python train.py --num_key_value_heads=2 --head_dim=128 --attn_scale=0.0884 --init_std_qkv=0.0312 --learning_rate=0.0144 --lr_head=0.00737 --decay_shape="linear"
MLP neurons of a small language model. Each row is named by its layer, matrix (up: input weights) and neuron, and shows model dimensions 32-127. Each number is 500 + 50 x the weight over its row's rms, rounded and kept within 0 to 999. Numbers have three digits each.
A block is one neuron, or neurons of one layer that tend to fire together. After each block is what it responds to, as a language model described it from the Wikipedia text at the highest values.

L7.up11:481509486556564539562478516487577480543552538527531484527521425445452522465519567419482569463434481513468501469462422504429508531383428390474572492493478484495487468493499505547442544590419541478410556557577582510529569501551568521519482534559459582449450615441469527560449456494526618373
L7.up182:553576445513569458459439516442468528568549549544576525490570502476486494490469477500516540456513427478544413440512521529504396521462528501502523433482493504482466481403508493527513476497345492596441579423479440424514509589401588472478536504473469576496584586561500442578524490502574560569
L7.up211:470437415493545635499411549511496458474469503518474506542502451454473536471499483470436513455515500521500552457535653483471444542390529416529495492471518537543434543505449473461438475600507505474403525442503524403505584507500488545507509595499499484504551547537500468557449488505565581485
L7.up286:476430520533460564496542514488569571449502486528498419394576454464473547442440498480479571462528478559465420510492438524472466503424580546429567458432493418520455406461502511534473400445437553505510582469525385518594449463537382510501560496448547606607474550561468509515571456462495517562
L7.up359:437491533513450455416508646471495520556546532566518478493549472552459470542531538555539525327428374485566503570481475445391479581490411519524544438507434467518516531447527520502488578555478598576539537429425426508451465538432577503420474529563522529521544535443517494511460495552509541480
L7.up395:549588451472509517448532469458471481537572425455569482601467468371512426505537607455451540461525511577503553485440568535524527572525451461447433545445493471487468587427519499467458498511437589526453474387483449499551617497519506593478418540556493559574497585479432430449479478517506566533
L7.up435:466538540507504552540466518455514471428476499513457476388470480529584472485431567441581544415537472519504445524452629539518400484509470444451492560516539561457482487455473467530539511489521492501506557526478501439491493549525622517546492435505509512533516525476501561560546462428463471452
L7.up549:388532471515571533484528487452470470612506548561476546558507492518445473511414473503561518559490377619534457408462533428523482419413443564418583481580460484509450477464537446525531481513533495512486570517457640493533494509545494531428432556376434521566514526478392547513483520553500507498
L7.up558:492477489611576516584399462547587580521462497497500537502525522571542476510583487485464558409437537440526534617502516512492555601461558467415506581544452573476456519495402482577516443407490495469492582553481448510516555481538513515462502500476524526549462618428469545462428479463465539474
L7.up559:558507465583477560550516429455493503450465535484525408514473462554477453487493510448480677444408419431532441503499536510537488453364560490512456537484464531372543481435473464543444456414433431601436543575538452491458497557563524491439479569521479495539519593525494615514502432462416494494
L7.up586:489532437436496548462436622570516465489476515576427503536539500502446483568512468437464523530526494502488489422494490387462485412408396527509468577429479441396457397556514505525487488542534533468452482491494579477475547547491465569453557587458408602513513482492492458548522440562519611617
L7.up666:451429543528481486491438461503577480421495446521466458542445501550518503523487429525521573463455457437478531542550559498494467546476488468476521422496569540539483504591432547538386584487472560556476440508505505375528521516538486529513638467438471522443457564363515434541560417540525441554
L7.up689:460378514485498399513406437483552473456457533583542419541426509533514494443489506486480494436516429493530639432474615510441483530399504521491463546514550508524516505413517514590499492480484482587379448561484547430577453520545478546531574495451591539536560606513536641455501439536557525537
L7.up863:498418482581417575491529553566523522492485492558479556526483558466399496473486513547526484440513388549502549582491439514518578489441501434511422483513522551489472526420494508424509459545467525520486410533545466476498521421461597485445498525521489549475539544417488471585477520422506563483
L7.up887:483425515515459516497474478467536378494544606494568471476458549529442488509464549495504526450454455479488485459485555558532475514464453491527549522468450501476376478562474469514554537509496568592423456480552490431387513557522541483468581522490475379496500541491503450488565414522511451575
L7.up965:396478556516528463468521439407505457523472623524489518478553493456454402539497523492533608470474463561477496486523573554522526515487536500498522559558604576604360588554510547545528503515548412616453442467375440534499446578522447552534417408472479504483461542467555493464502462418486524571
Description: Periods in abbreviations. Periods, strongest in the abbreviation "U.S." right after U, also after initials and at paragraph ends, plus first digits of numbers (296.1).

L7.up51:374582502576520524546492461518573456595523480556501371573528555399507440530552443511493477403597467477457436412494464446449554447427466459455500522461493487577528554519358462552506526532532531526498524471552455556478582477518434509435526423392528607470483488481404547437470480468517490541
L7.up71:567476478511502407504475484453554488540583496496437446513515532545547486567530565551478593418493500493518429428436519477553475519495512514438477486525478471559546540526436534566399540620428495570444451454360555471506573463472444464495492409455450511479468522566461574565529515569458539586
L7.up96:373516560595452496484550526527504574454483528604564599519486657412598537509518527506564481500502529584515521446529565456517439419478452504519407490474528483482503528447565482414567389535598531471579486535418452563540494454481492547499518482584482504510490576440555483541412522582435546516
L7.up110:456472414539508602513402440480439508443508481568527493523550560550539650498588589438584542478487545459461528466520551462426493490491534479566503467410585559561505585461531568519462415516549491551526535502483466349410467516416497460456491491439529548382491468454515414445442561522480491409
L7.up242:470567496494561540477522412493507423568351630481583477434559509533497546493510590516495572440490586573468550444523556380546459473512446511579522506434548467424480516567441541544452563480483564472462476520546435524426561507544441471543514520431445497467561507485545554474499404499450478536
L7.up413:473515559482383465529554601463576506528512573536519578463504551474451578541515468602624414449481444539480451509441574496491563521424442507499440554485421453440512468457487574434563425603512501458515461374463452516462514539497463468549541444506492563484456539508498543494515492417534524556
L7.up419:556498541494495525517493465478482353524495507426376530474485452522504541492591573412561580532540456533524474576568455509584470486427550425552506456423544529462488540487490512575536471552500462546487437454463528478454590460535459530536491541460310477529496488458575575554466506477456481574
L7.up487:428515499502458457471476524471550473467456488496447548520460566516481466540490576507495509565476493528496456529442602550531459540506492492576447429427457437400521435493450455458532487492518512516569402585578520516465500535453525545524517573495473367458521504551585491427536469558410487513
L7.up572:405448558484587480478476531502510475457556462376472517535568477536544552493522495576543495427387511498493544523444501479512497505501545566570500476406418555491506461524509439548485530465459489478532498472593447501527579570548522491537539591531525550444470537486554548526517467516509405468
L7.up698:449556530576451465415426561527517487431452502514536424442509499433428546381569521521527520491576474560559462433543521495524477507454505533567459453454482454504585531356416451457461550561441614490480513476496491530504591385518416478540496552405491492480537505498455478468505441484515448516
L7.up753:512499534512519564455443549468473534566574475430488486503452494407514554517500430571497393486540470518394468459549455560569551433465579561456518508409514475437505518394486474396427488512473612450522479460458534532508544497477532562589451455422444555442544501437587541466435561493517545452
L7.up837:564457479436435445451507533452523513515513498497587536430542513437545509449506462513543474604440525454449422436525593523477415602381401551508416523467500500546485514458555514490547475539514519434571516522559444506439505515480581455564530470545493523511545521542457429557537451442639434455
L7.up869:561395446530575473467472564484497562408530471507462544496419487494461480430599496500545540415565516484588509470463503484549529519413432553452496473462442416531539498440487516616542585505526558463529477490486506493543532412507487509443457532414389558527452519484447465528480493501509432479
L7.up872:560442467437527532469428524547504435557534445495482579444519496567510446544443472567499523546525487557522528443564474538474412461507516550471462480429460611383514501516463449500425486589541446521529576489508500486553548554570520546487481561528463548529530505451473531434487492524484479558
L7.up990:508589520430536547499463479509527512496546469488484527494520520519462439452547588529402517448452544521527474441486569565484414509469565528546498525444504522423528593526470539586423551454525621560496574439475520531543587520533444541534549550523448556484489547504530398394529516422520411482
L7.up1020:368482422585540543507506427403395491511486538455543486551446453483413504497369488525521454490435485520556484509456519584568420445497498559493527465494427511520573515558474579526637480449529489565485469475503581514460457531538501526595493528462527503526568489500510591471428462482517419481
Description: Final list "and", article breaks. Fires on "and", usually the last item of a comma list (blood disorders, and) or inside words (Band, Commander, Vandenberg), and on the blank line after "= Title =" headings.

L8.up23:553496528480433568440513413533485437432422448468530444546588512509589445536497540439439476544496510432491502495591529551591469432429476515465522600498623459500535515532549409542454514522497453437401459524479448496466604452431637501498460506482428583416422472423435493560527409489474396425
L8.up350:496528476421435602458521495583543555528556471484503499425533461553590563510468502429519552572471484527487479521433491517565523533505536525521648421441468468483478614399513391484504506459466555487415561472449521480518578522541465498495534468577447560462471413493417449487569451515489549445
L8.up887:518436506561561502544514450612528446519632529487508515534536445472421494458418508455505529468585456456511505566486478480500483427503596465525481419479423509549506531464484391560487521463492473458441504464513419533512462488458464514457484513554532546473458509519497543516530550548498527487
L8.up1006:549449459600502467506502532556603477487564524480473454538431471457483512519444450380520592560548456431400544488459484460504471442506621566480541504511497432587475531485518393432469644525468434475539496537482489462494548419442529442439444429551436429504474472547501504545446528509541535543
Description: Time-phrase introducers. The final piece of prepositions and conjunctions that open temporal or circumstantial phrases, often at sentence start before dates or "the", such as Since, After, On, As of.

L8.up25:456509501513526493576476481537530501592524438417570488517468558543458485535508475550488411403558519577428496533512472525479447499591464507613555583525553430502546510519446481455489522447552464463470428502524420491551526450584497507405538497506508470493465557465464546562531543342550437428
L8.up142:470477549474530469443414527459518539586481524574573462526535490498564528528500473467589469364484536512397457540518507603559430451524504454379463511535558515455471480556500570592445416507488568504413511563576514522432635550573455571559447518523443525453493547479421483532510497525586454495
L8.up234:403579558442446504524430492567543507532459500490509432422565502522526512495520521457503548501472475425530502582503539540459424551445470463459487557478502597534492558529546591396460472520500510502496434488495436447509549546551584478476580547492457508554451582465482496464528387540506449626
L8.up682:580465475591486589535511479554545512479522507428521475502497501523442473488551488509459487443499565414487431575528444503629605499523500539461494450541448508511498485386528567476488510430693447527345408500499551521411533516545461463489510571460479503413477533563472450516510503438427463547
Description: Block-ending punctuation. Fires on the period ending a paragraph or list item and on closing == / === of wiki section headings, just before a line break.

L7.up28:399516588535572561593424442451564418588511529480484474460588518429461474517453485574511440446501599449543516409461516424495598506426444507531548481484432428491450463473545518478444414455411459457507591506502504456494619538551514462418551509441513581537529549461452488511467524490495417539
L7.up90:456533540558465473478443523458490495461515501438544366487427496491564514541462442602533489454513423523559503536529573496466468441506491556436535550508484372475654545481469475536508519566486532549383474510573500584538562536442482472421470446564473467536486553490432575575547469497425475478
L7.up201:462411462541558521477488581483522461564514498475451427581536533429455516521483507482528412570436506504530545506426428535526424440497488495487456461522484492415456480509496376487460539544441506487478486463512563457502541553539532573418511543481448524441498502577525520500437422608480515537
L7.up228:567379487413481550417497540543525541480506440469604447575538492461547482540452523511571368493466527548559478456475523532508504397521485482542446541450502433545468422524492441444430505486418436551558506497499572396488557496503545556561486501544486556489525510550519445541437481450429629388
L7.up306:467527437514493529625519467565570591420461544495557491506509569548425402524560534537381543507459555547475511511526510492507530481503490449481652520490527563515482426418513463578427483516468511565558537511415513474519487481496525554474532439540470474493474548498430499509499515520525607463
L7.up335:504509453416521501417458466553513562458577554523620545456556573481519419601472520566520468387438432567442437459514482555493494450503550536584467500476549543521497449427496524529501584531547534527535518561426485559517474497446604462342514490510418475458497533475479435472503521448438464525
L7.up553:482466472553517522494462599562540401457501510473423462491486492480500503537588472563534491480490440466426517460533526503528578499484471538470435498568479474492435462428562480441504400579493465464482520608449532446501403589444551562533483519491402501505497489505524552499541430488553600502
L7.up569:487447439591401526578552484462525444524503504530497536511465531513569478395566559438541554453481472496509489522576476509524357465527519398401465542495509443498389435425494435440501548513491490529441458546529425445542466497525562415473419433468540487559568471552502572474512494490480475532
L7.up592:481429435494402556480461526560507454534482468508453571421486481514500460470496543525448469521441563526457460563526526529501535550485546543452514539427482493521532537472500485449471538542432496422455565483535568486412475512466492484461488533505509578477518541497441564504545535552532553607
L7.up597:454475464442538535538376470545493460496399495485515498469555449505492539588485497532560464511453437430436465469494387391436521572508463420468544529514449451458440499488480452539523475525535480567595515401518440423576584557543591483491503436524475483543519465498493526438529509621587528533
L7.up600:479401553525496518521483505461476511495581506420498546468528442426479556504444445534565392485507520500497461472481489480557549488474535419525548497541545517497454531461512457460546615536486476521488475498484491430510557559572498536566550460547460539469581540472512421558480486429490501491
L7.up686:530472435491521475507437575581560447512492556570486502561469543496473496453394499531454599624474450494456471442472484441516472543411571490479470491487518528509477511525495509498495457611537503440495555465453612466581548470512651452464388480493398539487480567508450508464523422516469545629
L7.up802:573433489474560392560431526515544444510586470525485609566483527501554511541482438506340454508497517578486568505520344468474473472458428436460508543567478546501561599479451493559543486547421424492430542525587470510495525590435492498556480497604396458491418495606511530532557469503553536493
L7.up890:478498470526476546476459556554608444540442485597545448529533480460533545574496465532406459487448570484595575526455439635528457427515561476495497513511516624440527594450518518489493498588446536530530451502534545472500540522601465613494485550517503482505528522505508548559435430452500465432
L7.up932:493431513546575458466481531539415495537539494472493486486584519470483528383510501458407488567562557489459482536510482562625419476526502472405488467511479479482573479497553432539498507610475535465468512548472518464510590458461531513396477511479480620450436504537482522496469563547428496474
L7.up970:506338482452538405421461464513410514563572457492437485557555667472459482463544591494525426577463467489506532474548527356475547476520469504536526538520560477431430455557434482550467530480467480535437500547479426473508528587490553458486543570535555536575469646494516594510466502468455423552
Description: Prepositions after verbs or nouns. Prepositions (mostly on, at, in, by) right after a verb or noun, introducing a date, place or topic: died on, goals by, influence on.

L2.up702:585493423528535494544588558507436554570390582528574489480586504497494532526471489380523471554482471542462532449500544439504515438475499617454465511456448586497529508437477508420569555549607526619476467486526440505501407517472549498547516493517553530396490524432496548438563531509685542525
Description: Letter w pieces. Word pieces containing w, such as way endings (doorway, tramway, Norway, away) and split-off initial w in won, wrote, will; occasionally Y or Br.

L7.up132:568502488622510489411417522507443447440476542550526514398559411470563559467506491415438543535538506451519534462538524467492455474516463507535547587480483471507442466497505477546477515497502502525514434470455517533393524482494566547488516497536430455509478495503440540517588629532512491480
L7.up239:418518497604582405514477495413600493518555454592433468541597623545537513513573536565445443452509488457486457461496480488493492395499429465494485505516466547532550503515475539552533513463553613501546497427554492485473530552469548457518537506540469493499539508495454462474485572526467523497
L7.up246:534455442541516549550444500553471462572504560541500522468549644533551536443484503449550480410572466495513417533476542513407495491551530543519474545451507489488533507497609510567484468572569586561501489465521553412563539529491495509483375491531500505427515575472449549407482499531415456536
L7.up302:490539534609467465499442487441565425509544493469467530474584526552516517593487559514484477483526471501474558502451434454511488455454543500533389503449495615477407492464490597570554483535514526539463473479524531447441465532519496469444478454525503557468575452516481436600505455537634532516
L7.up319:392520504521525495520554518438530403451508588477522476488543549517465558496491514484543535452540456512468437439555573401594594493500520434535391501448478564466519433470444542527506583490484502534476568505521461485506525580512570479519426565511484537420524471489458573477492507463527477577
L7.up356:547511539598513428531463485514494440515501484606508500527483400557509392509568592489397477485511410427480547505521516498514560516501358388563518489454494558501496547474418468502544548451507588564516584540431541438519482469518535503525492449537416391511527507532455579448520543545546447545
L7.up374:461518519636546467344484507458555568505476542568450518476545538442450495492528524521461480476428488595503460437481516459509501456524429520540509569570472638475521388532407479473547436441500515490432526450486459549541527575393487550496465431461457433495586492500530494605573526590514496482
L7.up381:527416516483477538499532577549547473524496520527401552467618401383463459506519565470422464532472538582508506516456639525526441498440585523439437502470519524411506544487469560573410534457524480420525483500452481507421515536498499593503482498497557594479548523483551505539487501479469418429
L7.up461:427496501405427515563502493494523446553510527443515517520533532482497479497494489449515474569468501451553535519567511335508466495506509544496396533432526415565359504441474545461505543537533503533419496535445503411529467481463530530493536534492551522468531499512481449481529535540570580597
L7.up510:500511472610490474491459499524535544528484543526488433417522571385410451487483469515547414545449400516611427438498500512419486490484510478467523449487492546531505460499490535446447502550563437496455512532499466568536524578489462538533481429452460470481606527447451604519561548528460470465
L7.up520:540534498523480501405434501358493575598485562507483491359551495605511533502526600448471479424521559539508523538454578425471482448482441484496485510429423475387423480449467482529594548502553639407433500548514475506472558514452570512460490483537482566479650545559460446550485449466524549518
L7.up669:440563533498472525566451482481475553507647563480548463507470513540550512453479446511451483562456474556494529446493438458510478486500503495466414569474456514417440514529467435634460541476518474457504492498495494540554457455422552473476468504479503446596460462464509473484455545470446527510
L7.up705:524466527419479534490468474449525572463462551548544422489535512455531571548532497534452503497531519491542475488498522532454562453507535427531470493451440539465424568463410523522543520539522486524458588599449489470428503510430435430518500588528527559479555491470602459529629570527474509445
L7.up895:474480526523521485453579483491450447467464537564454484552584555508583544559481539420469504496511494519565369360531536438536459451476559419476582479515468530477493508542403443396526580508512468516467578497552476483499556485482461506423448492483409587533639572545477432537443558534452561479
L7.up911:561458518415475562437421560519518534480542508449502415440542467519544506545485471479459515574415546454538474522457550506493412471551503503426474567502476562450525419530434503521481491440581515528430413553541499435436504631394527481456529529424508428441468504465519583473458574515467497562
L7.up1016:501513513501503509408447574467459511557515533650487522488517460506489570422494496486539520535394513400435470560485428488572568499469464384404493480499455465580438457467436502514522541485508548503460586500421396457496486387607508472429457513490460494500511544438498538520532497494567482562
Description: Letter w fragment. A standalone "w" or "W" token split off at the start of or inside a word, as in w+estern, A+w+ards, motor+w+ay; occasionally "ord" in Records.

L2.up237:447565567528476517472498391466493522459449503496615500387472570581486510500523556451513476501436522527537552333455603478477541454510549479433471497527443546605617526504518604473463503534513490431500516474469528442475486444535469493513533482484526511547533463479478512595496544528546481542
Description: Mid-word subword fragments. Short subword pieces inside longer words, mostly be- starting a word and -and- or -if- in the middle, e.g. be|gan, Sant|and|er, Pac|if|ic.

L2.up164:491383582446508519463621429556515493551506414491521432454524507457534518491389517519432460495523471561547572533446388440513487418500552535421515487435488534511440530490499445535512568591551482581499491484483485436503532431506506510497515515501451587473437530467525489527518482477387502428
Description: Prepositions opening a phrase. Prepositions that begin a phrase right after a verb or participle, mainly by, as, in, from, during, and thr- (through/throughout), e.g. "defined by", "continues as".

L7.up164:548410502563579477508534410441478485503463503519532441468486465423544524522468468608486435493476552489427527439453507496504453488523517532446473495487547429554457607446526551597502418507433493569500513502444487549427605460441537610498523524478496494582440536501509416501558491482561548567
L7.up169:448454450472454548472503382551560440525492574474523531530399568435542470483401469465546483530482544510560461501525442570506540548404518458496494451516471461516558517517456464591446457500562499542546520382440466425497495619480516469527431535526466446531475534566501457566510422504515527426
L7.up217:510488521439428516555526461513487470524473528486588431442488368588478529491469526461562461419477445524477504540439492481433473531512466497420557530526492438524538495511397445441525526521466510553481487431502463416422531549506466535482475565431478461579534583603590500563455407475465512557
L7.up289:502568475454472469560489486567455507510533561547451463535506461468547496534448565504538404492509508526504470522509515456471438456516405479521513566421422517584520470471593410555505403534539481486544543525444511527469520471549569547574495556488537466476559409501513525482534474341444503537
L7.up314:415513514532436518503563444538520517596502510486531513543515502534557448522585527451582531485436565580464495440500525470516463507509459516495506487462550507493623568466520498552567478464510441539534452497485507486446485543440478440428527524409452514499495581479496473456530504437544562509
L7.up365:475569438484494499480473517499500431541436439515470543455540486437559500537614494444534525410512501478561550497505519497444487546548507452501552508543547520503541604485452578577451508430540479461561558383472533425491482474395520552509506521538450503505510512579440532396550590430479595501
L7.up403:501564492474470479503494507541432584509478446471395509521468516482506533470576466531429490641494549567585531497511549567507491478489526447522526480512541477426436455461527515526516533485559543427439532543501523515457539464525463579555472417538493448391466509403508415598447519539495493466
L7.up469:524377539502479504508464522471434499488448571583488542466566517542515508424576541473583566459516442552530589558597557540481422515457476484521612496383428538465375470551422489492488439552459545516467470528489449468413546482541438582419457451456590482490417533461440581488496523480458481560
L7.up598:631420451483527570577410452395470445482432501454537503488546411599479534511615493518430600467491498452458463528513543515514461496455470564542475464449523478437547458438402527515439601522459581570539491489576526387545591511596493494511469471460495533479493493543515548490469440515524501456
L7.up651:536485501489477505458454533543520485604483561623560501504584474499421524464451506513358515385482532552511504464471549583529496473507548476541482498482526503501658535493460517451393495530460475470546510501495431502395408528488539633508430478577518470568456546522545527416468453487444500515
L7.up656:476513502399540485589488497496494477541467401429462453467556552500524503499461535613447414451398458570475529434590525405403619536520442467499568511517534559492402460492443516483505407538557551531547519530524538495425588526560501502534605516463497526404508571429534481467455492510460526558
L7.up713:490518490414500527427350485497507513516519450488460521549507530482537504530570450567461470523500604487480449504432524524549527520519517427488514422420486519463509496467536493577443504460425482587589617468484518470496459500491531549494470517465569443388532493493434476502550414469476606528
L7.up736:440438589586424572517452528513497431564509500417467438520541417475461467503536523544571480502420431468478590400398519413502481452543538485478543519506535538468420464511360567474561601547489523493411461495486446418401589504510478519466520395503518501574534463463458486436474466461454566523
L7.up862:552490472531515540582374476488441483464507524571537559418538513397479582504422516409449570534471440531583477564524445539559536471488441505454546481435455441405473505527496526463500446473461489580531602515423523418418530515528499560488467467548518459507479546506449545454461528508567475570
L7.up909:542468444558472561497551556535416479521575522500440494468527497496466523378452520507541496462494552521559468571586570475606544485526509465487538486475467518456468528512495586506413533488464523543625566383478473382489522531405424565493468356508525506520511542499510388533643429426433549577
L7.up983:435616494532493383557455482585450517503528598506474537460528467547484500469462525596580492474381512564513564455493458476446516562457458470492432553520386537423551567434542527504512456513490547598490420454548428489482536515501575482420575473546487480464565569468484410526505386630486491529
Description: Opening quotes and brackets. Punctuation that opens a quoted or bracketed span, mainly opening double quotes before a name or phrase, also [, {, ( and separators like ; or :.

L2.up314:469504516491452610601465415517535488504471515509429533601561523525475464376468474538477481464541502481458509521586442411542498446471511511420560562538580439522523464505483463526511441382545452523448458442503480398470453489566480405473479541548496447478472543435509520551381420509511403477
Description: Intra-word hyphens and slashes. Hyphens and slashes joining two parts of a compound or code with no spaces, as in quarter-finals, non-Muslim, f/2.8, and/or, n/a.

L8.up116:436531493524429567570531481370567490468509422465419474407609521548430570547436531484501527593453442544549382553530584556458486516529486482506557484429452414485451475540433403508454586450504533498455546467455511503453546478499507541433440512554498486356508531520517476535604517492630463526
L8.up402:501459549493445436458490528442458477447536524446546534547550574437493518582512431489526473590546521537511506587629520522481458501468491467593512475476534408548439484512572513620532548495544575501516461465470491557393486447529412481442517410521477475520440486500473496428503491484553538456
L8.up730:474532486513582452445512461547541405488538531420623463542541473475562539490514465489389524478501498484410507426428437519389546459403561568520494556544495408489501452517443507598494579494609452494455607535427456454517487457499545498512472475519471506492414525532507556427501526527515525513
L8.up780:503595448544504556563559580527525500405593451440454517515474552449498522587420412572531512441514540522440503451518571476472486438540575504479468564447440447526622521541500407508489539536530461477524520458457574522476558567484489499497590551566495564490489516502602525435458458458493491534
Description: Adverb ending before verb. Fires on word-final endings, mostly the -ly/-ally of adverbs, right before a participle or verb: originally offered, largely manned, officially opened.

L7.up7:495499542532473395465540478538493449417445454500512465528511477534468416582516487482517526602408525566456424404548475524482502423461485430443470498471442549538525537525530534580478509492482438549427459581507543421466426460473509520560464405461483494464418479606559559562393441592548412514
L7.up40:578454434546535510472354459489508508457503486430422445426520434567524491539506531523475570507400540516512444489561552455472533567516547468506564509492550558621464525573522473534574470524448415623473489497576486397499426546511559517425489394533484448500471433519394529549537461561512574448
L7.up58:487497447535471623474515413518443392459494570488510571462557507517465522497512506520613503544431518525472465564489587502539581555431541486409592517539530511516446466532529489426452524513462556500471517468528378469576472495540519489465457411529470487409545524507424488574518526546551519559
L7.up68:469526565467501507535496486570461368561475536574505685435513509506519389526466401523480553444550547546555480484504562529480502517426493560518591504522505550506588516526457429563557459508525501482477468518601475517448497585563387499500494434518438516449521582458429495564490451537506428525
L7.up83:538450410484452553553467418517551477431538532548500433572514478537548558487465500523495538415478523570448515621451506513485522551546461504474634549529459414390513429497446436437482444486510466555533492525438459500468550524494519524489454623491486459535458482435471536498531603530491466515
L7.up156:502553544444478506430441515548574491459409528522499500440550410464489513477482462460536532546474505389417471531503517529515479564505507468507480551495506519511471483558497406388604520456489488550500496510575441516493456557426558509499547467485550455468525529566411512490497499501459462528
L7.up178:485507474445478455541503520500473460467381543488513516440508446547527557453504554569455434506572485491496481545449557572577459503509494420546501527548397447501430441385565506464508478520461454440583485511476425476449495508601513601463451593571424470522531559565541538409597606459490543516
L7.up248:485556443490513519546457459566487480468486473539341519480561622521535475525496519532494527478457459640532497518478531488503536544517563502494503568427537476446544526518533428527498460542513609564402533536455468495483491529498449572488518400599511421474456553362481563568521475518501522490
L7.up298:548473557480485471552487456485579432498421459396574434519589475435518506620466541495592477506501565565474553419417510551604453478459492522547408514402557586529463472547487562487625489469538493522446478523510508482440528527536496559506472512509495472492433460564538543557504531477463505466
L7.up646:432376383432541597431475452536523518562480513448534429557471501468473457503558547516448478496561483541420415563434468481443475554483493504485570473465486414545596518536492472526409445461483525531461554594523401490532527427487550383527351486465497506459495545519456451577462490530477488533
L7.up791:496490462526481471544599475488590408528493507476613460497525532505580498515475463428539570482419469491471480470539534449543569480455488500434409439382484533518484504454569552465572539502528504524477493525448376472570540481490532524524482466481490463516611490526393510484473431580531497495
L7.up818:549512484566572532579464361513521533461434500521540438519545595496488462541478522411564484524470466497477530494554512469509482503474478516502536431550511573502553521482511471446506588455484534523568543511372515461484523478492517548438553473486415449504478520476560450477470547506564478634
L7.up825:578488454539554466430511546413557484482504516547491525488507548550495417535443597500503617492592461498458485499548477467443511571566468504497440536445483459504532478504421435469450505493434524471496508466524415505535631518572466461529523517529406475450519524462433420487537532500445476563
L7.up839:524468485453567496444538538469456510491519450442590494435501537513527544567511453436427483474544534493488475465509412431581517555459421508507408552387520403517440467557486475584534558583386528485521495524551516528502478520388490502396498501559561469404516560503483550489544491498580534524
L7.up962:494488454544534464524420504419511361465530517452522480513493419561548498579408542488523442434581475511530526487533411449455444486498447529513527494438472463586498525418485534526443522428535498488437476491517555487443525515510512583527406385475457409386523553511484517560460559476503492507
L7.up1021:542503478411478481535439460515475435516478424478459436511535428511532465524438527553415527423515460510609558401553555589454467566536518456515507529403495459508510554469535511469455537519504508460505528492478505508494549447511461525517469521427446389443425507463425497507543520528573487552
Description: Compound-word hyphens. Hyphens and en dashes joining two parts of a compound or range, as in north-western, non-payment, 2019–20, German-speaking; also word-initial de (deadline, death) and digits in dates.

L8.up147:509606532467530469551407479511506488495421483509447462554463483549558506518509562493558499498500484429511473477486557544503400466496482519434515522423441476529543533422428514453629558518550532579557471410464566526416516492417467542506487546521519485483575425516450557479511431536516474533
L8.up211:516451541475506501501505434431528493527521495452608429430543479492504442476595573482469606493519565500624447415542536501486476478506588533549402480415538559482441560423475513517534510541468524533552599520488510554436501531478558491490494550495429509498546517499521471502474545484406506521
L8.up225:595541515501512489449481421414504607573434471466534507522570531522465419515453565518403486466455463438491413555413443533450460475453522468504429527427448530539566503472389530538531502441481487442539471518514437571507561565530560554514502492527427481518597548503519496508507463467427510557
L8.up969:436521518505446536574506478576395462546468435416568537526481437457432532522559580569569613532503595434568572451445532529559488471513445475559524550480488515504516525481401468432530524460509475502448429441419501498459537612483539598476558542411498454592467496524473514472566461501594505533
Description: Mid-word "and" fragment. The letters "and" as a piece inside longer words, as in Uttarakhand, Hernando, handle, propaganda; also other mid-word pieces like se, ard.

L2.up918:451496507527559483525598586507427485515497515496477464352487426530595525542545543533469504556487485472475445512481456588467434452443539423488502473504521492430435562433499467466446505518502434551526474483502412581534525515522485477451521473547488471520628515403468415490519407524490434528
Description: Opening punctuation marks. Punctuation that opens a new segment in running text: opening double quotes, possessive apostrophes after names, list dashes, brackets, and coordinate ″ marks.

L8.up188:401526489519474473493439492457501501471472581553488586402455516525603577546555487408436489530376498411550530510483487537518574501468449515506511391559475500349407432536389490525523518490521506538552481517522490480501472557434559546426455493545530441505585568439502558571518529436404511540
L8.up340:541439620471450547543458536511543474559466551490495481403495491433461420464521534505526535668483509467536397420460494574563526527514483493437447500398468549380504574523444541505560503544481499424427528596545537494400526506486519499462488483461502581581433541536524511542510432548435498452
L8.up410:505423377370461461569492462451478530497540474483516467429505479561545523503593450604570515504484486545486494411390474489450500470500518483479558557468519487457497508511442517465502531528504400504419517408422486439457458464473502487539600497463533539553456551529492426580493438497444514433
L8.up812:447510423502473492503514468499458557491476426488457486396475606487518446506375485434610485496452507534491601579505527551418474528493581509446515508472562458545368509525453416565492580518544509576565565596487454464524526472485622531508391456534461504516483567374495562552485490527556448492
Description: Word-start fragments. Short first pieces of words split across tokens, mostly "w" (as well, war, wounded, written) and "at" mid-word (nature, strategic, features), plus Comm, Coun.